python train.py --d_model=576 --attn_scale=0.102 --bias="none" --init_std_o=0.0286 --schedule="wsd" --final_lr_fraction=0.0 --batch_tokens=[16384, 32768]
MLP neurons of a small language model. Each row is named by its layer, matrix (down: output weights) and neuron, and shows model dimensions 448-543. Each number is 128 + 32 x the weight over its row's rms, rounded and kept within 0 to 255. Numbers have three digits each. A neuron's up and down rows have the sign that makes its largest values positive.
Before each neuron's rows, "fires before" lists the tokens most often just after its 100 highest values on Wikipedia text that the model never trained on.

fires before: " to", " as", " with", " for", " by", " the"
L5.down1365:154176120143065132173119096115132139147140126132097142139147136083167090186100104101100102089155137177151185187117087067136117143142169093137156141171152142105117092187135110158115057145132166138127125182159164121111164131110115111075134150137142095119145090097174119153122135115086111095

fires before: "-", " "
L5.down476:083090193129086129126148092108179138112142097181093136128103117154171107164097181122147146141157111148140076098145113194155098118104097128153091123180077159137136160164136140147138112095086141073139107105113078073125121109138165155126152117151176144136131086160142071114069088091077144145

fires before: "0", "20", " Votes", "1"
L5.down15:169168117182127243142188097112109153145145189111076145154152149109143135080132142138138134159158059106175088088065120172169120167126105120117134127129142134144110141138151089140155086098089147124197102177133123160154094135179080061179122073138067173118130149104196133165192123170143075082

fires before: ")\n", "0", "2", "1", "-", "3"
L3.down914:109153147167099122102116107124195157124211095109146106135116074115151123127090142201133150101125134091179093089064115095163155129139139148121114150153100106070115127120123110179137129159149133114110133096151097183159107119128106101148095116143129086169143117123146151131130078136160177104

fires before: " ", " |\n"
L5.down1458:111082124114076114161089150085158141137113141212110126146107141122167130157154097103146134103192089103150108105146126160099069104145089069122156099067089078108094100105117139132156103170187080108074154142147160102121147162154130159116142109102122144161124121117133167143152164133035132144

fires before: " ", "0", "1", " |"
L3.down877:152115143154077084119071182119132141100144133172116143080144096131139130208117121151129170170112172140125148094136169120147099159131149150137120121151086124144119116118137133115146182088128161070157108092140110173123111156136088172135144114123175157136154147146117178106087092127192125138

fires before: " ", " |"
L5.down587:163081116115135101178140154054090147156115079115165169078125083084058146101175084106121117130053098150199114222125079106110132113121105136119182120084186115098143083143163130100098159122119128136119087121191119115083164109119140135065110192079084155144137112150115164150097137135152114233

fires before: ":", " |"
L3.down117:109075097103135120118135150148116067107190130143136166139151147153164088136075131151180125091080128131086151130126105041130151101177130118113085105104193131096128096106133211130082094171052138177121159143092129151090054134094131165217181084111068093124209072129167139121141164125110078139

fires before: " ", " the"
L3.down776:132088102116193167135112073135151133082142111128102175112104119147157173165141199170179112117165130147170142161161158140134141155116090163117083108122137200110170097091147117141128094057145158121225144059096163147079099116150102125206141094120108184126136116096132178099161086142123100119

fires before: " ", ",", " |", "ale", " the"
L3.down491:177070100105121096120095130098115085122103123184206083148146154087059118144113094099121182133136104165136121144133141105072145109187113139150116125152137130145079141144101158127128159242062122142118169061121098145107110149164156105136135133166136119159065131166077117106142125155121174125

fires before: " ", " the", " its"
L5.down315:143152148194145114105180152144142114103147138108152155133107150091148098187122103194136154136197162090151142133111116131137106077130181141130074088147139118090144063167176121105178114070088012142083145111154135122099139137174125145090165114168065131124137142095124136103106165133181105095

fires before: " ", " (", " Wales"
L3.down225:129086164142151115138105108105150190095111163145097159165092134141141059110135118118125115148137186104161116102120109114138132172105060125161174118098145104048110098168066074104155147147079122064095168117183160127167162107179147154120075104079159155172154139175147139146137157164143185131

fires before: "1", "0", "2", "3"
L5.down1435:113160166150152069109082091135126077172108102133124160140114143118174133158110138083108142105152159077121173151154161116099161148150111079095134105094069192115149156084166096121110119073100187118115151086134153095133190104114148146082098160157142079083103165147103140155119117137140162138

fires before: " |", "0", " "
L5.down76:143188192109115097113176152133105094114139113114199160101174137087151108122144138121162137094097140115187113165175173120140089113143137103139116157151050156127125138093129096093164120073108138138166132116135138198120114051121148142145124165093108157184104171109133153082108144129105188021

fires before: ",", "–", " |", ":", ").", "."
L5.down1360:104129138140083140080192158117153128139081100093178113146183079148155116083162086078127153060126129170127162119118164141136179081119156169041151116062130109115170122132104173144143102098175155086099125113134111145114131125143174163147144091107118081113118125134106111110115102133093175107

fires before: " (", "0", "1", "2", " "
L3.down645:152141139115134138098101074148107108157156098205144149132181180144195182114132100129074170063159155069100159085105088164146136118146118091115060138106144129137179168142109092129144172132203137137123118110157098127083099142134087075096078132194147092121127121075111130098136121129156111130

fires before: ",", ".", " in", ".\n\n", "\n"
L3.down962:129180144155108082165125110101092116157127152158115157171133102084171093203145192084138126136162123117145159080109147131116137135122119135107100093101159081102159133202156157136117111083102136155075122135132110117130151105169087138203111147132081092148069155103180145096154090093133160159

fires before: " |", " (", "\n"
L5.down40:108092089166117103119052168073083160116103102125129113139118083171149162135104139146084153151137116125156104143127165142055144108166133070157097135141113126087143143144148072150124080139047171110087163141098166120102113116149074097216134110138143153108114167171136132101106168079123100143

fires before: " |", "–", ".", ",", ")\n"
L3.down1262:115193141149157066090083129120089104169108135145114109164118126152041123132093114144105094169128157136151101154129138099111132103070145128166095119148148103094120178141142148126118114130076115161103160099142140112126142139114172151099067131130182197075155127155116084135103121054132139189

fires before: "20", "19", " ", ",", "10"
L3.down638:131152114110131143138139128070082155183094122130129115143153132123121168183150111162146084108138141162088123114100099216164115121141091168079153183095107098137136118131128134107139145130125170094128191064124139125171136182155172117188140128162162098164199105115141167100086085113187108138

fires before: " |", " of", ":", "2", " \""
L5.down520:137123114120139085095152117102118111112165056122129156183129098149166192179117198176102201117149098124093109114186110080116102144154159128136122179122142158099149102145129132161136121097094141172124090138130169109119162108105095159095106131137173108136176166094099099163151128131077135121

fires before: "|", " |", " ", "-", "f"
L5.down261:147107147041176176150102158122201129115120074162073143130151135109134134083145131124126095076137144131156132183123114107139155101089084080156084150144085100130141152130146085175110101140121172141125077163164175164144129106101206099095141093052119134129084133168156098116123140124142104154

fires before: " |", " |\n", ")", "°W"
L5.down728:139118095152113118154177169148113167098151103105122136094147145106146137145119148089094069192119133155160092046096188096071160184100136149171134076124162141117106171120074124144186115148105114113082137148098124097055103157171159167137189152072048139114082079126110133142159089119076163124

fires before: ".", ",", " in", " and", ".\n\n"
L3.down1298:124163116133145102073160066140102150119094177090121172099082143152177163180100147125171163087136151153090091090119176072101097144129183165082180183151119072173108139135118124124060130106139138090121131112129087110117164112131212124219127096083168116072150131126172132144133180076067139132

fires before: " to", " that", " by", " of"
L5.down471:064124152148103187146155116146109122150146161101133095126127149094116118108115137111155156123092160089146162160119055127117151056173174145119107143097129076158098151089087164174128113078071086122120108147125118126147137085167208146109098161082180146205114153103109165143100130178103145144

fires before: " ", " the", " July"
L5.down955:178155113090143144079168119119103156050166174125087193134120157067133164110164199147099111178149183109106158146158140125149161106139113127156186099167110189130144095150158160154154160113149120163117125096169162100084138077173115197067114174141086118117113101132131174106118110099209101130

fires before: " ", " the"
L3.down158:170161125069151158092159108078154167136184127150111154088076123125139093159100070155162139107135162134103125150156097132117117124165120033149162178121125092116147170085117144123113127099149145147086105122147111154146160129161104211154082199155090135161137119129115151169101161120087112138

fires before: " ", " the", " a", " March"
L3.down51:153072145079179138182177154145137173106179156110120079163115145070134095133115138146119084115094128114117087130124085119176150105171106093171040129198075123136164108108183146137120096106177138090094149110166160155131174062143143058145130128119157085113126114161127088120107111125121108188

fires before: " ", " —\n", " \"", " —;"
L5.down309:093149124107114107095115044111104172110094195109124176181115155108157125125126091110160166139128111121110112167123136087061165137157072092141134135098116089071081120110078147106090141203038131139141104092133198120149129051167090166139178185098119136121100172141103158112192113155139131075

fires before: " ", "-", " %"
L3.down1185:089108105126118174132155128121157136114145101144114142122155161146156100114166157145101169110113091115105154113155135131184131104070175184129093154117097078155152095142096153168132115154104088066132141134131103124132127112155138128061179181145141121093128148135157091094125065114095073148

fires before: " |", ".", ":"
L5.down486:146146165106108150140166166158134143169114122104198125069126102129114090149126153106149135123199099067113127148115145074121100159135110105141149201149131099132153058092155164120200103114143101127132115169159099148162199083100137134133094104145128099118128159118142120129137189114116156126

fires before: " that", " to", " the", " \"", ",", " as"
L3.down1104:105164112113085040156141130145126127151082130102132098086059110064086093144117192141130154117177145141222152158150161121147107097096116101149161174147137144147122176134153121145086042124099150069083158112161081126123175151158142110152124142123151163185099079115151160142121202105127148134

fires before: " the", " a", " an"
L5.down844:165177131128112139137165173143151122051121192124117086116106102115184050123157097097104081100171150147141164117133149126180139161096159082090132141166108119126087140099223126158141127161105136119159144174134101125088143131175141064150163178135185151184120107159095084168126068112112141165

fires before: " |", ".", "8", "th", "rd"
L5.down452:139126106129164166190106123150080135122160170120126132104158092155158050120097077169123130076108157101158129147149105176117153122156051093119124122148099127168079123158114154158151082113185124155127139099145177117111167126125135142161115124132099159163068129111135112177077206067138203126

fires before: "0", "1", "2", "5", "3"
L5.down780:097122098095116133098138103152213116146164137169114108153152106129083110129111167120167156111109126090198166151121160173080090129131143140098136125084068134140125114118156099104123149085164193152157110085137145098121123118107103146144089165119159094088136112117159106121141105195126124126

fires before: ".", "%"
L5.down945:101129184128144158072119142133116053165147073160142157144158161134151169166165139145092155090159156117126107123106077160105145138154123158117168113118131136134105179117127133146204128120097231111166103142124159092106092102124081121091040142151071191112164125081085131166158113068128138092

fires before: " the", "19", " World", " his", " War", "-"
L5.down804:142139122097094152122160132127098121146137127084108135148099125154169118114124153064094146140188114147176114095086078111142133154120150161087114181150171142121099045148130102142158112103118108087075110137125047125135144141147149111074144134130140127137135196151115132160149125123136166147

fires before: ":", "\n", " votes", " |", "*\n"
L3.down830:135115127171097183146189189206101140084137120119172080125115079157104099098168140167107146145134119116197134172116123138113153137142119134107066211098089104117151092073067082190118119106187114132151109104079103096183102189111150100155144127096136067101096155142152144169114120076180174080

fires before: " "
L5.down461:076122128125129053111091127140129109102110122128190156121093129058120077237112105177204145189115143154129165143141114124147108127098082085097110139157130161159158116074138090143132155083132119118151118088140103113108166165113149087128142143121119103130068158156150098090156179171134171160

fires before: " (", " ", "0", "2"
L5.down412:096103147167144162147131066161081137149137126132097148168158185088107116083161092112114165061108107075161102094130109150089134112140134104118109134101108144111080084227102158136150136118114095067150090143127150070138119200145136107101067133088164144105204098170189123126162126124109116246

fires before: " |", ".", ":", "–"
L3.down516:093138101173102110112156118138093091129190192127130170161102129080144091138186157117075059102108129180131161129104149126176147100103087164100127122107127092091176135057069068181108090063197160119136096118119135128150130107131075146144121143118144106138133097138085119163158086106153113153

fires before: " |", "\n", " pm", " p", ".", " |\n"
L5.down239:091151070173154136171085147140071071116078093083112191130149105110095064128154047121094071166157118155162116116156153101130135131141059138226121075144129116113131080147102106159187119133147123124131110112121121131086128140126113175075145138125206122137166090103155186139094098145114194161

fires before: " |", "–", ":", "."
L3.down696:136131159087161113127118173171142153098138110141091062125136066137135140148130087121151123182100138131143149157149191133129104108134088155140100108097173058106092140076192105114102146139132099158118093086141164133140069127123114101150144100179164128105073142161129126144101152072105126099

fires before: " ", " (", " |"
L3.down86:084069115128089117122107158172130109168143161105172140155169198164172145167112147095161165120171112107157110208130130111161111064162186140192083158100096068138058183116108115144113125111085128106109141097082125110121152102127063144157091107094107161133086130101154130147146086146137129114

fires before: " ", "19", "20"
L5.down1218:138183113160138178152090091150135097145075097111120114153125083146148133133130131153097059135130098104136206106099067156131178140166173101139167123149104164041135130142165146134130130181137083105043125161156091192180122080155128124038169133124103138117114149151149120152125115108162114119

fires before: ".", ",", ".C", ".\n\n", " he", " to"
L3.down596:109127158146158060139147125099151128135113108123137126122180049152112103121152132119094120135118079088115139138102143183176151098077086134163067117112113115118099166139127132146137096105095154137100110127184079159128157179144127070204116091127164131107172181177104099088111147058137156140

fires before: "1", "-", "0", "2", " ", "3"
L5.down92:128136153157190153162154129206137086171122117121095130131117111175137145154161128134160124182180107113103088141049099131153126132154167107141124150145107134064122119119095112095166112200164074134182102068086060151115096067181124091115188142140141120119094097123124118126096098159101127108

fires before: "|", "|---|---|---|---|---|\n"
L3.down551:103153191140192127112167124148132139100140205173112144133074125099134080092143167091140144130138077115124101104137130112162068161102123081133137182120138090104119106074129082136120166209142176129163168101114174149124143111107121068183128135112120176125150131126138168152120099164141117139

fires before: ",", ".", ":", ".\n\n", "\n"
L3.down612:109121127078114121142094115103151108149156136188102103146149083114123142106148084163129071043142167110104114141154114186098131111172190073117173143146126155132121150122088112087119154145132144160152146189117099097098151125128081099092143113130218172110157141097175131069104112118067118126

fires before: " ", " in", "19", " a"
L5.down1376:142127133105131122157105115161134121155112113089176186129104104121160130166086143087126100126098121119121171181146136120176159137183080184135124135141110188124163129102181144127116123124177116133125105128127121126122134101128118165159140123107104133119135173195170081090077197086114097141

fires before: " with", " between", ","
L5.down532:085147122168150188090133144160146129158140142119030143150123093087143091124072127126126134156170163099129111115122123176163152104096123062090148118139122148108098111074167143109052154094103094095062131151112155152174171114150112078104164093119181153133095158122149141129086196121185092066

fires before: ",", ".", " and", ".\n\n", " of"
L5.down1084:113118141204096078106140121134132144164111129137134137137173173166186156172132116130125132092111104094068138120113114133155107160119202124136127159137082139174133158149094141120102114122152132112116180135123147077117125121116118113135099126129116143127054178121087127158177135149100113157

fires before: " "
L5.down682:101125120177110122105081132128145077088145126107148080175082123111105158110177111094105150130177132106121118111123154136128158115115128077154179174193130155120105127147110164096117094160087050123107138111119118110131122091122141113101118121151094124120193126117156147085151081140128153119

fires before: "-"
L5.down997:196105081099026151156163174130090116118078183149097185133130081168125121167125137158100125082118108128159099107134107138112143095136119193164161134137120073091167176180071143165109046112115094117099139128157133169103161131143109086110178117073151085118117068157119123098153132209069094176

fires before: " |", " ", "3", "4", "|---|---|\n", "|"
L3.down385:121072137128105123113149166137140096115063120108112091114145148146146118095155123127104165149093155130087188128106150160122155159086169139149131152084150128085106118102186162127136080132115188113159183150110171105180200065125131076104128137164150111146165161169152110097145172158197141171

fires before: " "
L3.down804:130045068121135158113149128065101133099079136152112110114167123081100118154122142097121175131090103100098077133149124112119132178143135074149130093131166158108134093106152197139143138137145127174152123165101165059120179083121140081137111149149168157090100121155140103160113158161155148113

fires before: " ", " the", " a", " July"
L5.down1093:189119089109129108151144226142153125097150087124038177070110099149206113180097136047118082118125141096120124165127113161146156159130103126125100148095102137178164094135143084135095173114138155098158146126093157105123141100185184097094121180105128111127162093137109174093099174111168191138

fires before: " ", " |", " \"", "2", "3"
L3.down1086:054155116102166121142092094163139119140136136144120152131111187117155103096128115099169064033135157134123167129095070164225130124074095172159112163137096138124172137137108083100116141088069090184192111128103144141143093178087104149151186087129156093116084124152127098162105134124128108148

fires before: " |", ":", " /", "\n", "-", "n"
L3.down308:140145140183140109106145133183095142152121143146103164171122152135121099147080108095093131133096111155140116136136137172101130161209153117157133173164135134132130087170127100139113182076107146129142080138121199104152097095118147153106214115120127150112120139151159073069135155172095115133

fires before: " |", " |\n", " ", "===\n"
L5.down711:195128134205143132136134145095146168161164089129119209136162120095160089119138118131078187141097133157118153148098108141094138144154169109114112112151179133110161129107150144162118123130149118092083186117127150158151094089121122118167098163099121100135093108146119135080106149101127109126

fires before: ".", ","
L5.down343:154139140123150140163176168127156106124160130131125092150171095162142127102093082147127103140098132099107168126123136161148159110183076121131086133128114158131149106137155109066182175096155127129166130084110152103172126130082163111128049155103255121147134169168131116074226083157119107170

fires before: "|", "|---|---|---|---|\n", "|---|---|---|---|---|\n", "|---|---|\n"
L5.down835:182105107099126118169121066073145096151146086120093154137156094080152119161097114176090122114147038086098137159106186104212086107167075132123141109153095156146114177066113154157126119102113155151105145061112113141189056137134089143100146115069117132138162102212134138122141106116167118133

fires before: " (", " ", ")"
L5.down97:116094121131119153157140098103141124128164105133141116132146151128137106139106134136101179086128117174126102130182119104151072159044102092098093185107139049101117158103138166137158093110169145105134191153150122100130124169152093172121097060135111120191177120161106150159122076187102123103

fires before: " |", "|", "|---|---|\n", " ", ".", "|---|---|---|---|\n"
L3.down1415:079099133116133111159072109086133160118145147154114062109115113075116135098130174071096098105142165072104080183150130128112035141088092074081136244175070117101117116126208110090152204083135138135067133153131144132110158151133155106089111188137106094120129130154164127128173118125099114125

fires before: "20", "19", " ", "11", "12"
L5.down915:163132176134182211110097124144099136120123117145148098128132167132174131154150122120087139111129178102170129155119121158126132167141171148129122121083159116137101088146087121100133094172131047115125109172097126127166170066071174158151178096145071130155131121099128148159116135069132123193

fires before: " ", "19", "20"
L5.down210:143117104136180172174162119095141078174199067167103161096154079086142091107125133135145165132079147071130166100144151133103161142145124114093119134048101149089075093164130134209121147152144129144168145087137136082062141132179106099136109115150172096124134140143163106178104143098103109146

fires before: "20", "19", " ", "18"
L3.down1471:099124098101193124097122114086194160070128094193170139178083100149134103168110090091096128106148122156088146137101117143136137170162147128135141097152129122133170031113106100158186109127174104241151151167122128121173133127137100127127105152170134143136169148121114093139111173118165158110

fires before: " ", "20", " the"
L5.down1234:162189187111179145071157136101121081145107134109126149123144133127188182170147133140095036124147095138121096140139141115094151156104145114160170147127147071088114108077128111141144147195053091177129117145114169090136139110107160129105112121137143111178104079104155172089106162113099116093

fires before: " to", " with", ",", " in"
L5.down1124:124119137139183084105125122148101123163066124122080104101108112052112143123095041183138123181149132172171154129110150118097069098078120121148147161133089178079153188195165138119150107116170192143135129161158123120127188136128127110125169122132098150175151121076125096166116104103114150117

fires before: " ", ".", " |", " −"
L5.down994:119132160124102118165113150129155139107113138115135132125111167147121082121114134140122168175076159145072134090139145153089065123166095129128137120145119109153088167065135146116047133125154173098123137136152121086142188137125148181182130100105156190159201127124113121134133114139096152170

fires before: " |", ":", " |\n", "."
L3.down1465:123053176138114155118174121166202185087121078187142143178155100107097092101171121125182139081138144140130125156137181141132110181138152119074085180153080129163127097115165128167151142119116141147160091090096091153144084134112118115153132105163134116147113141084074089188123107111138160104

fires before: " of", ":"
L5.down848:131149093120137102118211085122120125140163106161112115106120140143163181139137076168149103054174115159093129130124157113165114187148177116092083105099099150182093184162106060150139133074072171122150172147170155114111164102133118096125181063166116168157133147141097125153116115164120145113

fires before: " |", ".", "\n", " pm", " p", "″N"
L3.down268:139131099111170235102131107089112144103153140137104197105117112076152115154144104161145120079126123148070115151116154161122097153156134062150143136108070139092114109147061090098129148176116093107071153150183146104056152112082135140126189137130184089151147092071136146129065074078101152167

fires before: " |", "2", "3", "20", "6", "4"
L3.down568:077162126157156155155060121121098162176147133138075126114115127171134160111056113145179126180119144111160184061092117139203091106089006114123118080096161090126191090085098131101163076190123100100127131150171128133151176103139106168112145099115089126124094147135099113123106115079103097078

fires before: ".", " |", ",", " /"
L5.down818:166138171136120101149127173138108080131146110165088129119137137106140149130112158098104123143101118154134145081156130110157108157147127147178115166159094136133093138098135146110152193184083100076124119157121084115171062132135100191112126133069146089078156194175108129063175116120099042113

fires before: "20", "19", " -", " |\n", " |"
L5.down105:116122160179099166084084138077103097174138125141096112182189152142083173134128134112157123103086122113121084115126100128099143128113147096060146098123138164145073109145133127149157096122137103126156120127150179147115181086099126187077143144102127149088139090134143154154106136106049103103

fires before: " ", ",", "0"
L3.down702:128077141132090227166134085122108163163082093082158162069150098161197097160106127152149140116122171175167091073039132101163172148103108090112169094097110085143088141093098067168086109141098113120109109088113141145058185116143076154109156119072171128135096157100146198093116145109065137140

fires before: "|", "\n", "-", "20", " ("
L5.down382:138129106107109125144066153117131118165129138143076093057143124157119102134148087144117092075114129119143149165074099125168096146092088119127101080097123113114142132112095132136195122132099113137144100184165135083146105121167120171172101053116166161113095105095073049099137129115118099100

fires before: ",", ".", " in", ".\n\n", " (", " and"
L5.down1245:140071181068142155134146073130158093094158143133111081176105086161150123131150087069126164074102132119133164115162119124173133196201109077139112132105084168136141192151099110056149129097121147113083092084054196094108143119054142152139149082117125119150068124084183134096159068094117136154

fires before: "19", ")", "°N", " –", "18"
L3.down76:171161125146155194121128147092128095131076130090184145105186129139166115163094103121149126091118134145133180094137159106107067108081131112162113149088119114133122147115151146142128086066193120140123137123122132157148164141150134223100118076148073131101124120156114142144179152153080095095

fires before: "–", " the", "6", " ", " a", " first"
L5.down1026:135165097145142193092164145113148064095158169137137154132145097136095127112161138103094132123104169080077101149133158123103094172131101109102148118090162100125139137083116129192097142164150122133159162144080151143050108102106100159053134124182107124109178112123075199181110132156132164160

fires before: " "
L5.down873:170146132101151137056145067129150108118144124157160136163129109168105096143156087153108114093124111123179091154109159089170166072043109151197173103090098130157131102129119191116105093120148154126120071182149168108133111111142153099140098152170184108168113111141072176106125132039112122164

fires before: " |", ";", ")\n", "–"
L5.down1397:055099078175099102110152153139107142163129136133118109134185141185093071132138110090126137110117153102171167130104106117150102097107115116111180151130164084151123157159174125133134102058126142138101162087135219085112141165102132097082065130127185184121148153041081153105111082074098143171

fires before: ":", "–", "20", " |"
L5.down420:080078135160172100154106110155108167118148110225088139159193139139137166107149142095147148164106148141130122159106111100139143079152083073077127144124168116158102164156130157186124092128160141150098135114126111109147080139180154109122084107164093145140107086139151161145120149098140110098

fires before: " ", " the", " its", " his"
L5.down808:142066138092148112174110081101121141169123114171116136167177122116168171069141148091184127064141165141073150114155127102140059141177092129167071182135143066135107066170138071105100121090090147126075026181148088129184085100112167155109141113141119123140165119146148097073162155113160125129

fires before: " ", ".m", "0"
L5.down216:151156180139171124133179090107114123106154081059153078085127128106129131149115110126178092111092123152137142182075118144060161139146162069181157098155091093142119144136192049166158119132111138128092090154160119068068106090188129161092134069095140122172092129180110135119136108140105126151

fires before: " "
L5.down1366:068095205097146144095127152126122153192130161123173163088143151128138064152179152091164181150080145116130129125056078124172114108109120125075127152134082120183129124141127173135157139116132134124153101072117129148105172145109156163204169116148051114102062173182151139169081169148136097130

fires before: " (", " is", " was"
L5.down678:141110114120087162125099106106141054140188166136137165131120110082115118145156139160082141124161134162042098090123080166197121131157124146192140156179072147112124153129152127043090134121129146126154117159144089103061076148117127152163130134064160114149168123152118179195139144144078150142

fires before: " ", " −", " Democratic", " Republican"
L5.down586:155126151054106131172076115132091096134109181110144159125101113104119157123130149107057147126112122100151196170130094141130152087131059155125138188171132117073122091188182121134157082094122048139101131106140148129095123101236139133138162178109148115096153117088182149103122109158124100110

fires before: "20", "19", "17"
L3.down855:169192156180150115131167124109147125069136083104152123086121173102132107144143159130103102128087101138059096132099204118109162133169115164124150127048152106141116108094111141094151171128096144142135152161080150091152144208159163072073115188142116099131165103119142169108120191164108144107

fires before: " as", " by", " for", " to", " in"
L3.down91:181110136154078076098087155126121171157110185071139103142139175162107141106072127138117135147082121074122121179123101126117090097129148117152103149135107086172119159124134101089158100116071176061098110107145087121154230106119155109159177178164164117097153153119133091135127064174095073119

fires before: " "
L5.down1034:134098152131135117136152091121158107135134126104095129136160124146131123136183134124098139109192140147114123052125154160173120114105087133126128234088098147145106151108158098100163112175160091115105145172174176122128157155114158083111120139137118148129061154171100174134175118113142098182

fires before: " (", "-", ")\n", ",", ")\n\n"
L5.down1077:169103140131145126133132153074189127084053140156092125081152143154136121144145123198176143133140192114151139153078131125097130110175115127108074143135140169094120130115099093123162093083149171099157189158110133115134113139095126093140124170111155112111145132133151132116116107160093169116

fires before: " to", " in", " that", " as", " for", "h"
L5.down840:116142130139105114110178110128119135134134180105143109165096117148128086168087094121124135122099092132106143135149123165126062076107111135200064114143102133132189196136120120109119235123127082144081100110116115174119179125149162080072057142159109095158176087154117124116145089155094104119

fires before: " |", ";", "1", "17"
L3.down724:133188169123169171145115117154108126187150089185082100103116138104136114120165107174134105139099130122113135162161100098121101090149128135131150163105148121138148131107115087080139185113137156141167147092135077118103091134104152133117155090197172121121171083131118234121181125183054150176

fires before: " in", ".", " to", ",", " from", " on"
L5.down1269:119167121125146097072179058153111151136139139145120136090132130129149173137133126123087101115158143115078136099127147080095153129133146075125117138092123160124131154076121098099205100075061120125091148141102157124039157119126094127077099145167135140095116179152202100134129154091091136143

fires before: " |", " of", ";"
L5.down1069:163175168166137148137115090151089139166068089108174171097164155136177104181110148164168127130131174163132125178096138069181113120152108061174137086089109174142081129132058132097087119109091138127186185083170143126119143143146082131129173160184086148119090198194098087176125144135103106129